Part of a small language model's weights.
Size: 10 layers, width 320, 5 heads of 64 (1 for keys and values), MLP 1280 SwiGLU, vocabulary 2238, 16.2M parameters.
Architecture: RMSNorm before each block, no biases in attention or MLP, untied embeddings.
Training: a variant of Adam for these matrices, 259M tokens.
MLP neurons of a small language model. Each row is named by its layer, matrix (gate and up: input weights; down: output weights) and neuron, and shows model dimensions 128-255. Each number is 500 + 25 x the weight over its row's rms, rounded and kept within 0 to 999. Numbers have three digits each. A neuron's up and down rows have the sign that makes its largest values positive.
After each neuron's rows, "fires after" lists the tokens most often just before its 100 highest values on Wikipedia text that the model never trained on. A number after a token or word is its count.

L7.gate660:508525459504486511533479483485456412477482473524537485459513505533496499492510445494469479517493530489462504523491427517523497524503506489513498528466488494501483519473526530472504499476506508482549509485519485497499483494526502471525506475521523471552440461525465506557516487509476482515497502492524477538514477527491486522574465527505488471487535510511475518457501502551496495497510
L7.up660:514555508515473520544509520471498506514488471519518497457467490497478522481494492489531529492516518481483573526559514539510527516474502530511493519475537485566480463545506477478541536496537497516517460486514507483488542499482479542487531502494486526475516482469500509516481534476501496464514503525558526500503523526472501515528519511505481489519554476494506490499559500508493522511544
L7.down660:453476506549537504485491494540507505495507497507486448506506502475488549487524484486532474498490471504500495518498501538476455512500483492514537507506469501503518465484535475509499520514492444526513477507478478520523479513457535521505535495478549521482529500489479492493513536483519489493485547507476499506501479501502497483531497523459487490493504573430478531457477507529515520477478
fires after: " " 27, "\n" 11, " |" 8, ".\n\n" 6, ":" 5, "==" 5

L2.gate815:468464471474461529514469475478467446488499548531504487502457505504543485493496472472465541520538535539483475491486488520459509492518493567528489520505497504478522516463468497489528528484535512492497491522507507514506489526534504510479490529465481535484469540517510466458534531491503489524519554519516495480485499495464468523567485521478504441513487492488487501486514530528496515492522
L2.up815:437509527514485522514474456496513485503506559499514479491510463501486491528478494446526513517470493499527500517508524521532483560502481518545484483518517541515516526511470486520446522456470515502493508477509489491467466447459497523528488487495457527465533510484514497477522544449500531522507527520460501462510485526473504504498501526520489527461486499504488462505508504497556507490480
L2.down815:514513513491475465534518501473529544503489482485511495492523461498464560517465536517556455544477500475532489503489530498527495483483515464512518497521531483481481517475503443532509491482460509519506491511462507460496455476503481496532496464494512511509538458471493509472487486495509550478499465485467481503513546540521518509502498498501483524499510541515537523528485510461471479467510
fires after: " re" 34, " sc" 14, " Cl" 8, " st" 7, "le" 4

L5.gate756:501463544501476514463513533472509513488488485524458492475490477455478500504498514486505513476502503501482490481499467461529504512456539476501485498514486524517526528547509526495510472529494496507541484503541496462451482496496522522481478477481531493550504504504474475461525516512480485474498520503489493480529482508498498533494524546472493536554510529490531469498497508481471480472529
L5.up756:464472496504487502523510504486479519489507457488498540516510477495509547515497530507505512483520513514523488477474509480478473554490487472523495522467497499545543483495498474437476459488539506513492484480465490501510487498481477434526474520490484493490465517489551549473527490482540498524506504506504504470534516505530484504526496483463481480505485517524460502482472472473481501488494
L5.down756:570498503509560503520523457512547472450504503518519561492470545462514524496527490509515514486516497516495539523474499447540504500502487526468525552517532469528496511488508542483484532492499537506519506502500489503532526484523520537477487505530527476536489532471467493532512521468459550476510534516513494490503511488502530499545524505540494500521507469528491465533476464531510502574528
fires after: " D" 31, " d" 19, " T" 10, "D" 7, "d" 6, "ight" 5

L7.gate1142:492471494484488507489490524499464469478497495499499450498463517535548495481526523471486478502540513534464497491453484523492512505528445558509470511441506557556457522549531470506508540547467496523493512532473494486523502535461542484478500506506495526487556495521505527514533505546469489502444509489519477565457473530506532483474499511477491502510499543572503471465520495476477518472501
L7.up1142:503540512535461496461508458473437476485479486529512465474493508495525502474518505534519485536527517496476506536480518529456497529539511493502494556477473481493504534529541489479535491521488520472515508495454473505507491507550451495521500534510492495495504512499523504509447503495462497545493479485558518517473540527475553467490451509477503513512471504491524509499439519459443471552507
L7.down1142:547483477477495551492501529459543456496488545516465537448514497488515491493488499475494528494511501523513542481515524481516519475526491497492505483476477520500460510509499505486513508536492461494470498490510502512512510491502550494492524465535498526452489500516519474486528536450511493492529493474481527523501489465491467551454479491495448549490514458535493474478537468464540505483462
fires after: "|" 18, " |" 17, " " 11, " S" 11, ")\n" 8, " (" 4

L2.gate207:486503475478459543490524481510502464507524519476481478489536487511463437511442473491462484461491520509494487495485428470512516514497522483491503532511490511547519480477473517496501479524507512499529497502507531511486516527522497483473516478502533496492521495542465471492513509543431498531481499466483481529507500494484540469484511494450469473484502518518525467470522488481492541473513
L2.up207:456475496489530517541500490517481467507534485524511483532523503535544442535481525513457491512531515511504495452466478526491509489522524513498480441496490529496518497483509489519460500501507518522485489503461487527511520500519514489521540516517457511497532525494537493503466503522490502547494490484519460506527495500494516493485549523493492478459487519525552554519506476527482509498494
L2.down207:520504522530534499510496458521473485517555514567522541505501534471533505497471493501515546549537500494507494485447541529492521481529468493500454493509480471468541496454524520548511504500560521486531492486498490476516499495476477488513500473525504518527495475497491499522499479512480561501492482516522512512483531515497503498483490477520483527452504505500504543506498486521525488461513
fires after: "w" 26, " w" 25, " W" 19, "W" 16

L2.gate342:487519512492478499542562479502511495478492483482604528492488508459495500517514529523511458531488487483473502494523474521513514512461510504499501482526441494478518526502487514471496524487525518511507502519526516485522461518474466502492453502513505505470485565471500471502467536490505520557524562481484533481503489491433523467509468492485498494508504549460470501491503514503476459491511
L2.up342:492523514485532521515517503508491451456507545503533476501480503528516575443524503512516498522492467460468534475490490501509530507576520506495554462476479523497495508522481523495464546520485518501510521467538479526557469474504502504491548551500490526486488522517518416485503485487507494495503508503493534472457514492514491499516500504509520465509477493483459513502527539513547502503492
L2.down342:472492455531462494492503510470562522493487506529471496479518521529506463496486491481492481495507513508519506511477517461513502411456490480515529513532527504506504475516470509482517497491501475502471480517500501468431496461515496498501542448502486486495488474516524474454469519515504586511448471513458452540515494511471512542464529540526467507484529484513492471472486520497483518482488
fires after: "," 23, " a" 9, " by" 7, " st" 7, " and" 7, " Z" 6

L7.gate1173:521505534490492505495474543499452442431486479547453486439507500533482499494498532463496504496528510477454522520492528485475511515545525527524526486489495482504487536483516487511526464499499480470491491471532467490506469521563513489529511474467547465520490508495507502540528518524488449464503496414510466523474499512545537489522548518519491472490534516521518500488489556546462512489507
L7.up1173:481517486490454525532515485532475501429462536503517465466469485473454477494451498497501518493512492447470490508519486491506513523503548487539491451516524475493479512496526491477524479476480497511515547506538467517528441504490435493511479501536506460483501437499495500463472535513504475466495504513534533524483481501479500492505492479468540497464544446494518519498491506497468518500516
L7.down1173:539485480476511500457503455507522484506485450508496520511510464523457487501517497539507508511543552514492509497471555505528534486521486496464517478522479522510500483523532442539524492515517450494504500484506490493491511549489517498530525483496535511525481515462470494489492495494512455509524500494448534490501569543511522485520516472491496491525509523514494515498528521483508513520530
fires after: " " 68, "2" 6, "1" 5, "\n" 4

L2.gate927:481503485527485516502497464552484522525515488491516539505478475500469518504503526533510535484503500538508508504493478454529531517553500468501510491511487553449450506496492520504544512544473471483503509494520457517467452472505490523510482488477510521508486484493471508508507481518532477492445483491535546501499494486479471502532472530539544495452477499489447449501516493469483496523455
L2.up927:480507498532508472486500475493488570526534430483501522503507517476512507487516516465466499514446492521461515545473499527494521505550518467478482513490463594441495494552480501510523469486515458515535521490517485476478471488514480501480462512503488508473508506494502496537518502513537505475475526498517519507510527492484504485507479488495506531511512500535445494514528479494498519505480
L2.down927:486485513500489489538488532477524484503515480479485521488508516544498487501496472483473482484456477455505482512475538585473554507500499506484505471463523516497481507516475481478478481504513518525544480470505497491496527491540537498495529498485521497460573502509546460486525485532483593534542507519483503493490490474485510503499533507468496492524504523496492537496484509494497504518541
fires after: "," 29, "=" 13, "." 11, "|" 9

L2.gate1091:534525525476542538484491459551486490484493479484496527471478505508507523506512502493443520498479483548503520460494448535510527467499531524505539445513513515465451521526426529485495496539485514507496526523510531505493541483487480522493505511461518486456513520521478476506511511503555474513456508469518550505488500530521489460516506507489537511501461475471497512540531518546507480460527
L2.up1091:552472469475500526476512511487523489508517520486555529493542497505506524497505497477492505537496463503500475442486473563514531520471546477487532480489487502455508526534471505466525507464552508454522490516506527510502461496494511538467528510486516513497490513534491518474541501514526523516500544499541544505495473502486492491506501507478527532520485491503497521538477523476529485490498
L2.down1091:479480460499470443505481521509473528513500500476505509519492455466468508467493511542509477519527468468455521481497527488534509545507468479500512520499467522506498540504539475520467495485496498534479496497477501496486484474484511488531503501543526489495534473528544473482458480490446564468516469528475498494493453536472499485471469479494498535515503557501495532463490451464455497474476
fires after: " for" 27, " For" 18, " A" 13, " B" 6, " At" 6, " Cor" 4

L2.gate1171:521521515556514517481511498519530473494496466507490512499533496525506528465481482449504484514467509458541464414515520507491514479524503540460507503489525451520495487522475471520523503512493461485459477515462506479501462495514515518507495509470517489512505505500516485483525543483492456528500507516509539507477510487533521482494522509498473497486491495488514497512457479528527488480516
L2.up1171:466493506524484512508507509509482516549564504485512531511500452480467534509505470491506475552467505506526457462507495533480539541473511493473518485484501520503441533538483483496507528493518501490487504509529486526497457509505498505519497481476485460477502498538463489494538507516495513499500535486495528475505517516520524494503519487483510484495498486497521507530553448569518496488528
L2.down1171:493475530493517479468535501475510548509505481514464522540455482544478546476509479526513518446502528510523504476433549513504482534524466494484540521487475546460507479524564479509519490450523499501476514498517471498523501497498489468510487500543470510549534503472490507498486489487490570486483494509494475484470517514482510505502436524501512528496501495477509516518528528467508466499489
fires after: " B" 36, " O" 12, " At" 11, " War" 5

L2.gate591:503487507514513471504501488516530457511471537527472526534499458502536442518489494492481513470496483522489456481510468515501491466468518465475526450491487519476530501487491535473480465505485497497533495511537471528491529503498525456479496473446485494530506503519510482505521465532507493534452475517506492517481497486521515475483464491443538508516499492508500491518450486473506481480489
L2.up591:499497518483479529507542519513509507454484502456483460521482498492481495509495466464561493473510533466502485492487487521504519516443514499530515468530461480554484523501453527497505504495492511488496508517485505508507498506568548480521469478489503487502513528546452485481475498508450513548451505515490490510513485506458527523489514512457490506489479507495519495499546468484531515479525
L2.down591:471425501505495506532445504513536489526542560543499485541502507505535489494519504497516510536518518546464461520499473513490488488506500510500461517486505510541496509526477513499505514550528500536496494527536467552511471506495513445499547507509511544500522565490503531489533510472520499547491494502513532473497515531523470502509466506479534488504488521501493518486466524459519524524482
fires after: " m" 15, " j" 13, " Y" 10, " w" 7, " k" 6, " M" 6

L2.gate753:546533445493515562547509497508545542508500468483470495523513483518469551481486511532501533478471548529506493461481507528523495493496515494533517463533455521549513497494499553552533513495497503545477469467490473492546496465490502483512530514498529483511551474494449424533535475499494484490514488513483481557495482506508511499453488495483507483473545486502502500480495524501522472456500
L2.up753:547539501453494505532462515450508532502521497455459526505485483486481493474522490496550483459487506465522494484541520460523502500513498481455548508464485480503537478500491510524487499501489521476523491511477499482505467527510508491514524540528494510484509498476495477532494520487539542481476498476563494490472509519529497499527415510477508518488443508474519526523562477497544490487515
L2.down753:437485529488516502454525534495476520488519512501491507478507489528504493492439476473463501493518465486510522569539495479518551494519489491520524483512496528493492532500523496467484461495521514496531486543510512488508518525522455512531473485477505476484493490478550529493471527530492568528483473463484481469526513478481501490490504474544485518494496515515508484531536461506488486449522
fires after: "0" 71, "9" 17

L2.gate275:519491489476510484443524494485499547514537489519477542536526462428488501488484547479485494513537485508495463536486526512502514487513526498446528511486498543536513537521504527515499515549461498534494496512532498477453514471531540504492519511494519528504524525505479532527501457533527502483478492496532479509522468477469536500467509490502494531496541491509472510533500501505453512483513
L2.up275:545517482470515510498498474518533524530544475520489478496513516492477551478520514470573485486520513514472487516514498513493556458506509481526524507487532496478489492479512523512492507524442517494478515511519540433518450498507540546512533486506485500468468489488491538490490489491506494471478511493535510514520486472497523502456519483521440528493551541513506491554512511495494485519491
L2.down275:504510472514481537516445546504501460478483512459508526504498503513522493490512461482483507506471465477459498436469532550523474546520482501581495496491463460499473513512539506498525505490526510474524500514501513515482487507486512475501521519498516490538492509561526525483534524515532520492519503458511502455464509461503491547547496482507496465492526556503526521470520534449513476520522
fires after: "8" 55, "al" 14, " Al" 13, "4" 4

L2.gate487:449537485498500472520524495520507449526502468489447478458499504505484510519528541493540470500523510457505447523493509482495507481487528482477492475515553518519474463502523468468506462491515512488506459517495479468469515497520519467477497490474505488484486456495514511527477485513502501533483464482514509510491528473511522513430528524518495511518499447508476489500501521492485500522490
L2.up487:503505503506521507493495508495514492516532468504472490514475517513526504481492511489548498466466508472463489548459472503482501450509551500454504477453517479515509487468541506501515492489491510498465505509549467509463513467532454459494513498490499494510473461476539497535446488500519463486486475472493451540509503477489530484474534512513460493488543479536473458501486511530486508511522
L2.down487:474504487543489479492462520515470486487453500510565525494479511452451515509488494537526483475520503502551489449504527510514469488452463488509517495525508501483525466503516455528487486475512464469504454492497503500518476493467523469508515519532537497515491544522504490506495470504492610486494517487508512515525440534502533539490497480488530487518529533507520494499517488478531503465513
fires after: "4" 17, "al" 17, "m" 14, "am" 10, "em" 5, "3" 4

L2.gate1162:508487487476519493465464478506490507466533509506512514478482481486518495489523489504460504537465486530529518519492460506521468514494467528532545472506468548483458519512473532478536513532514498559470565525480522480464527504534490492436488556480494496523524497547445510540529451512531500479526540515529496528504495529518465472526471502488497483478512494494457451530514485475503518483467
L2.up1162:464522527514516484502533486526460506496511475452510490460529467503481544503498503478466438523477530522503489534513472467508480492524472504517513502482512533451508537492492488471491496502480512505467533522494510505497479468484484516508493494521495481485452457499511484483512521518495478476501508499505508465500543470520457499514487486523507539540487514503475514508541512512534531531491
L2.down1162:535485483533493525529495494515503468498456514468493532463464466494521505498508503490547504464473500516515451484515516479532507466514478487469466519495504462483489504469521489509456458458474495470496485475492488494499473497527517501496485439509488468513453471508506493516541489490516600525479540445458514467498514471499479498508494528540523533467476501504483479492466508522517523470536
fires after: " Co" 16, "o" 15, "°" 8, "-" 7, "\n" 5

L2.gate346:544476520496501505522528516554473476519516492497526493510545478496510543457505537510527499482468517508496526497488458490515490515527471475536544505464457525500469535509527515498515511516457478517483486506519521486475482498489524494481502497522485531546487522520479515497484494529508494507466536466510522528507494492466483476494469551529509515485480485493459504569534485503467538464446
L2.up346:532501518502519505495466478505495512532494461463475499474502545494499527514495518474481510486500534518480525467517460436480480485535529475527531474527461527474537517486460514488561473505493499529498500473532483507480499460530495515514490528500532521500517492463539477509519485502549503456470538490507499544534475484500499476541506496511511492481495447529495477507508559512511512515490
L2.down346:491473483520502533551484503429468505480496464470484488497509520459506479505531504499478501498475505448496455528560456549488460501520482498481461447476560493478480439486475488521471507525485490484478506555524447515465503475512525504488503534471481460525547518517524515518504519498516554513501516502517510497523523489514495519523513520503489475536495474465531508472482496469504463503561
fires after: "," 21, "=" 12, "H" 10, " B" 7, "." 7, " H" 5

L2.gate372:484464467523506495514515491491508490468503505493503503491487450482503478529484505515490529498521515521500507450461503492490513548461518465502550522515456448493513502495467501498489503500492502473536446526496472441524523514481529503471493520486479467517549538569510460495568486508448514531460509526467514486477490509463530488480485522477466474537551509510514482468456501500524486493513
L2.up372:511477498494492466528503418506532494502524452529534454509509490451478487517503528513541485489485505516487473496485492471500491513511543520518526477482447491486513542467515489486517492528503482490492487477466497494517518521492560489530502496511478536495484529522490488503493493489515508493491518467471512469480512473508517521482502524501467450550553471505502548493498493501517525476519
L2.down372:501482563484488520527500463528527470513531502529528499523526505483536476509485519485482523489514454486501512497540520469491495485520488527512473478503472514530507457497460530495549509519519497512458489498466473490504453468491505519537507442480464473494504521508506503504512491472472520505509468490536492468480547529493490480485530548538472466517499501462444567446463543522476472477545
fires after: "W" 22, "D" 9, "R" 9, " k" 6, " Y" 6

L7.gate370:493461520554477497502504481512516463479467493439540502510507530532489502493492518507503509501469512505503513519549499515496486464522538492490520483491490532459497558504485526522494468501454491548561484514493475496498490512501489501463478519490503523528543544510495495469533504504509513518498541508479499534503491536466481517475504564482462522473474510537488485438461494531449496502533
L7.up370:474506505527511533521508481492447472510467494514492550479486505494488528484512526483523489498482485476517486505542487533534491522485488476527514461464492515518514449467523508500498484498492452499489474501501500474468541505493518499511535493509507515550496525512534452520488487504489524523547491519496531512528472529504519516498492528505508471545501498490543535534543472534497494463487
L7.down370:489477521532511508492505483504520511511512476460503483492537503486549527439512484492478509476534449508524467505489517501498484458501532468519491496502529503497484513495512526494484499518521482486526481488502525480504477477441454474502521430499506511521507532470463455475488525514555576536476529514519476528512503499456472463501526529527492473469503499545503485460470532522454543507540
fires after: "==" 20, " \"" 15, " |" 9, " (" 6, "===" 5, " De" 5

L2.gate1246:494466505541511499438494523486472478505503533492472514440507499522550528551502517479483505486520482477472493493514533517490504511504469530505473517481495521546461523492501494531511514528508531494443486491498478516451495500505459488488474483488484489513508515463498511458486503460498455509511490533523518501497500508520529481457504463499478532494453512522519494489493519537501471523528
L2.up1246:519485483454531511468483528551497464494534518522504507478512493530521529520524471496461529469506526526499444518468496491492485486514476490498490465499553512514454542500535536516503521514474492486466509522514491520458482479523465472489481504467478486463556528513495508485484521496495470498503507521516473501506491507477529514489529523521474495513475497509488530534520494492470497537455
L2.down1246:466496508472470485492536585504479497493491480499467526500442493469475454484445459498544491521520483452521507507558493520539489503540499459546507521481449528502511471493514498538499501475515498505520489513444483454509481508478483447499517507519521501517514495515496456479491482499497527473485544492512492496501508539501561516503471494505520493520496534529507498508553527465490518483507
fires after: " Mon" 15, " Pal" 11, "al" 10, " El" 8, " el" 6, " al" 6

L2.gate1242:497486485518511514507512528453524530463462512486533498515491457469515537509504479531507522495494504498515494473444469479494471506481489467518492486520489494494505524496521494542499523525493492511527501501491524545532510486456498495519487494449511472532516472522440503510542503471529508507439466481496479531504481530462457470524513468496529503474504503485526512496451529442506465453541
L2.up1242:517512498494457496476486453513504531483486439482530531483475443473492445519493504506517519499500478513514487493481533491517480533496484522544511493509463490479503505474498532464458523500507487494538510485470493475490540510492544466487512502508471507488511512543487500523526471536475525465506480500505491478505500528512475506451464437501535465486490522500508476547564465494521496491523
L2.down1242:477473463539517513543502516484517531508516512497526476461557528522461504516443505510494490450515499522463473489465489495550509509529460534522487517481505519485517557487535493496546471477487469543516520490501446539481484532503493481488519486487502449536495511540527518496525509527502475491524428483451546460497497568541475492465522445461505462500524506508496505492476500507482482480527
fires after: "0" 61, "A" 8, " acc" 8, "9" 5

L2.gate126:483501484499505511526473535537512471506481517490509510487497503501494524502475492503515477539476510502484486485477473475487504484465494525543485507482484507512528497509515511547499514517526492470482522467523517519526446527481484520531485467504494504512505503481487485536507492499502522510524544498447477504443508512489475480538477518496497445506515499483419495549462518473505496463498
L2.up126:509522479496520523508496488519532490503509498527538503523477498474517520462459498496511507506501518458479547508534525517495526533536522551544481489532523500474525567488497502487484491508535494486473510449521462457548492488508486509496505492496499452454491496549491457455510502462527463515514516501481530541495499456482509535477498485516512485505491502476515527525456518491494517498497
L2.down126:551492495468488530507484506497486534477501505473550475480488515496512565496472510546543478492501424463461535515487538506530489453504480507510481486500518487512457514458507498538491507518521514488493494540507475508494452484511500547481514494484514466530507490472452513477563507451537469507510503478466514511482516495514490496496490486486524481492522491528487453505497539483460506505505
fires after: " V" 18, " st" 12, " Ant" 9, " Z" 7, "st" 7, " inst" 6

L2.gate563:490455506482512475475508448522511531514535497489547528492446505479540476483497494511474516488520506512472521503518532531526523531483487534489534488486507508459483519501487522488523519540488508523516515534475509477504499539485510512456497530509489519507471537497489509528547463456534486505488527533518519478498471501499449523505479441499511512483464529526459451478527552504492512500468
L2.up563:515479543506480506487509476487496493538479488523491478473493496513482510479530475541515510526484527538487491511459501486499476523503473508536527456491548555470476566504515500513553483512494494495515496480471523481479468480491510563505475518452472488466475520501472509533513478457539484478474505479532507526518443497470480516520507517586511509531503462489461509522457541509506512526490
L2.down563:467478473528522488499519518492538504453525505466472524489470488482514451510516509482455484488522459488514489490501498536517538539555483526471507522502449479538542492516544489517470489466502536511486486490510461515535488538515532479483534490551537463485555465531526492519458486515504590480469481537506524500476550452496503539493494522513502505476502528485511491484501498504460487488491
fires after: " " 20, "2" 12, " Co" 7, "ate" 5, "-" 5, " career" 4

L2.gate356:464515500514534478486492507508520470467503492466504516493524483547493483491521494489480527510470504523535483478519477498496498483504477519500517487490475542507506509528439525545480555497508473459536524479477505505584508479501480542484510536469470494477524532499490451504532511524503483503509538479507524453533477501478486499540478516518507471491489544506498484483484496500511494482524
L2.up356:489513472499489501482518482482501510503519518489508546532505510528502501534511476508501519516501467519535467482512510538498545535487481527529473503528525515502521454505477483541489568462546518513511519481472556488548499505528487550442467505485470512485489523488510525465490519497475512557557497506527507488506500494460472457534478502435480507547489518513505494470532503522517527499498
L2.down356:506484521516451486476488469480491510512516492516493502509553544483490505517470522498497501564511522492505476527491534520495459518483515537519534493526511459517544494513520470479531512492504492518537480531506542503450501522505517483484504472502502509487537517504470498472471498451465563459504503533497486574507513529535518463496538481498499491515492472480509529524497504521465521500507
fires after: " re" 21, "e" 11, " he" 9, "le" 7, "2" 7, " Re" 4

L5.gate943:482515507481537476480514486503530513531499526457504480518436511530506518523497504495490498506457529500519485517536487502504462499493497509518497498485454504495467534484490500511497550555504446453548529533466490549503534498473490538506527510464524465504553505513499499509512510515511481544451489462565545520487491485516489512504519544494485502470540495490485501535536512449487536528497
L5.up943:516503501514500485510499477492486494469540491487524523507481464492485513462559504513577496476523493447462533510455526490486512485479468471476501533511461519537474476502538535504561508514475491502494493481466521505502515477431561500501487521492526502527494528492513526491491519459500522493504464471531517521490514465468517468494494503471527491535485520480453487480472497517485510474484
L5.down943:470509541547483508544514523536510518506518546521430524452509485457497497561499516490463463482542478501499494457459540499527473535457531473488499499520503548495462480541482506477523531492481508464520515484515531521482507526498476462512505460525495495495569504553492521510484515499538526511491473502531472500465508501538534521467502519513488483508482477513484496491534517507508521557459
fires after: "-" 28, " (" 24, " " 13, " \"" 8, "st" 4

L2.gate653:504500499498517499538512522475485494508487487490480524521465447503462507509496531532493469489457504474493492471506499460533491485502517505500543500532498494469530481498489538460527472506498511542536454540478485524511480537476524502481497483502507508516478523534532504454505414508506519507515510498495537492486443499481514497506472493466526458478522572480508483424484545505482487480500
L2.up653:504465499491524512504532487495503495496498445510482444512501506487456503489465492471488506490501473491437460493481505507481484476509510481514550469509518493500492478514496528460544521513512492514522465509512495551451476504494481534508471504442483513512446535514545504501542458506495482508533545457485517468514477461504537527512482506493519464471500542500540520478486528480512525524531
L2.down653:548484483495476488519501471501473483509551474509512519551512516509472502502478522489493502496504496513548452518446504500538493462512472493507526488555525495496560504502491512473510522499509507515485486492533494504475497485473489500497554521460470495472493533513526471500498474480491586506507477548529452500484497479500489479504528516561481487501485517457508501502505496515511502510515
fires after: " R" 16, " C" 16, "B" 7, "D" 7, " D" 7

L2.gate468:509480449479474486542516541480521524473527504483487459535512521515506505450501508455532498537520466488511490530491533484511468447480466456519535467499508486481497499501528516492454493471457525553482507494511479510491507516504499494494524481489475493520475493524527479504476461504483534501497457502504477508513477474467461495507513510517504509476553489542483493520493509437474500505470
L2.up468:464479471472483512475484483469504534498498513493470472477531478479517472518498539466471522486485517506491510555530462492494490522476509498522497496507520487535482495515455539515485475491482535537502488500467528496488522485525512524511495540533509462486548482481498497509474498495481491516503454503538473510500500464467561495509515554474497507493481474524500468522525510496476494483494
L2.down468:490491485491482482501468551480484451517484503481508480502484524490485502526484487544506490484545456492516507513495533518490494473492481469537457480508475457440518470510508481474496474536503427530477475544489462497500475514492527462516494465526521464520496555509505501462473463515520499444490479508468509517506484475495505539493480470469506489491531549541484515458470528423495498517515
fires after: "m" 18, "l" 15, "9" 9, "4" 8, " |" 6

L2.gate50:489481525478490450511487490483554520477522475475513527509520446470505499512486504508470543474486502523488484551507465505508502515501500481535540498495449482493505499490521500485504543483444491494525474559509509515491518517499502477484516498467519543505521553484535510556524462524473526503506487526520464499503476507470495486493493517523498479489539490507427492515508472484495521488539
L2.up50:489524464510503540543490459517521521506520466496514499509513528498480506525475526501509535470507520513464495507478475453522508483497525494484535504523502486467462484495476508505517458490459491536500490467447468454500482481513532481509522549528484470531460522497507487510464520501508488488455465485475521501505433483478474522503511509501546471494491485510541524517444493488489466486512
L2.down50:487471511475488515508480514511510477520445475504528450491495497483525448511475470510495488488511501459495499435526573523500498494503505495491487568484456476501467480505515475483476503515473467475519518508497519496504504463504505503502523457473519514526479521482525520488485499522474439513515532480467507507509554560537472501501490472479460511494519538516500496469517496478462486491535
fires after: "L" 13, "R" 10, "H" 9, "D" 9, " H" 8, "6" 6

L5.gate642:485451528489518485507481511488492532471505514490529484484491471553495502504517500523503512485515519508450548522487460482479510504566491492468499490430468520523474492515449506509525524517471504483494511486570481523477520497477515517512489507497508489500471515524493480483483494538476482498465480407471509522477505515511556498467490505506494486462511541512459496457498480487474540449511
L5.up642:500466524491527513494463507470520501478528519509484533496450493491509435548497511551510509496467482479503534545535503506514519508512506464487517509487485523538499466538474502511518493534571491502511520461549461482467534508502486508465482481454549507496492556478522527493521459512451521544484459474460527499462494503507540468475518509469491515489488537505453502501501515507507515484502
L5.down642:474505525494508511492476493526554472535509498547479515488510507554543498533509521528468491514486539486530472533453503510535507526455517477490512494523493464507523505487516541494513451467455518457530492510516529480536509512534464489538515452494491465503473520501458483507533502507533495527489487508517497474467489505494497525485506488506478512467463468526482517556510483487481481544484
fires after: " \"" 16, ".\n\n" 15, "==\n" 9, "\n\n" 9, "." 8, " (" 7

L2.gate268:548469453523505490469448484491516500506494541510513489485531504527521521507501527487492501507493525504500477491511485520512488501503483519463545470457554478500442531543459532506507444521454506501486521550523509512479508478536534513494510499471505479482538506522459516506525510529531476488455560524544494506466518497540508481510500518522485510470536499475525480530474454496479481455492
L2.up268:551481472510504501473440496487505501514510490512514483505506517522464503532506497469459519533504530525526490500506516534480536516483464528498512467465521456513479497504476519526465512529486496502424530510485561473482485446535555517499500521548462489491529500495495484498512520502482503505480525534519489519499524506534523444468503488548524522469489471448522483524493482538507460520473
L2.down268:486499473496479492491463492510521497517472447479456475516477544448475506470525468501487524501506517504461495534516512500520525518520449462549489491500470507529509520485537515488492512459536491502468520465467483509529506467444537525501500512539518530551510470518528497493508510467518544523498482506485510527568510551485490476481472463486513491493494502477493493505512510476503525526528
fires after: "8" 16, "6" 14, "5" 10, "0" 9, "7" 9, "4" 9

L2.gate558:497475476501473541522478525546514450447500496519533474466486476502520453486473448534523517502507485496464513495456512493503534544492525531532503478513484503510442518519514537505458485513476476482541532482574482519508458465517447510484500511498508444520493511494496493498505483498446491496498513512544507516438478498493512553549543506481471499466525520502494492480523538481484534465521
L2.up558:500509509500505500503500509507510465504508519530517476485513493430503485452527496504537504478482472511494493534470485489504540486502533512515497516524497473504493512471568518491540516516518454492517526468537533545507453447480461523496538457494520522487484522477485480454483429527466515508497507524502518496481488442501516507555530464479473496507513528516511508534517548491503524473520
L2.down558:513527506473509481521533496486485492522533512530441482501509503463486541478568501482476497498490504543528516521504470464538540444513435485469490508481464484482539498499522507544523493484523479489466503507471531507508490515487468466487545471476515555468464500486519523453455491523487555487504477509458497524512527504556497474496474462507531513499490482540496488542492532513465488496491
fires after: " " 28, " The" 12, "0" 7, " Best" 5, "\n" 5, "J" 4

L2.gate516:477528439513500508509471494506493481452510506510507469500522463505498509534483466523544469506500523468508480453466464459532509539533495527495517500523498489530520526483488530493471484451490540495466448452461524482540510479511486526522517488495535508494477512506491526476504497518485489538495478474502485522464500509468506474518523492468513474491503524517533514508428484517517471467533
L2.up516:450472494522522513487457514465494460515488492490493490525549477509526511503499519497466473486485474516454505493479506515544500502537518514541502513494467510507497478490451532469505498512518514486500471527489509462469487524506476510481531525515488507507457495558517506426520519501498454560489466494441500513527480498489498493478531495464485468497533539515473517474459473518490486458484
L2.down516:503519515458490525487525473500474462484495470509507538515513518491477478510511488545516543461528520454526515487479477476504484509537497502546501508534502452477541488472549511541478530511512525502474473511454484464513513485487506505518493499517499523501513463489457533504520493500538550496502527534498498540483506470503543504517472510543500510481462516488508553500486476484516462531503
fires after: " W" 41, " D" 18, "W" 16, " w" 9, " F" 6

L5.gate211:481512474528496510468501517500535492492518477492497490467482456490534503526482538506492493482488498516442490498453481494493532472539510482489476479457500457549474491506499512523509509517504515510518514493494490508473495539525499510467516570526534491520533502494502499495487516511444470529492498465457565509465468483501512512468514517490494453509515511505476484460508494526537519512525
L5.up211:515503517513503469474488509516506525514513539478529495537478468476470555493547477451508483483477515498500508497485522509509523515514513488518489475502513520492499498472496487522519461546499502481520535531499478483470517513507520519530544493513488486477520510463484515524506505468513498463509508508489521489467511541516502489455536490506474428512507475508494510503461527406501514503520
L5.down211:532470518519479510466520515523511492516508555476505508515509513520492479537502503499468502512558556475524530466489519530533504521478542508526547514503485510535461465459487500502497480527475504478518466512516513498491438535520541504500554520480469484513520499484535502500489473528517552481470484461524488519484480570507504530485530505475494486536512479487531475524477548576483533514456
fires after: " (" 43, " D" 11, " \"" 9, "." 6, "F" 4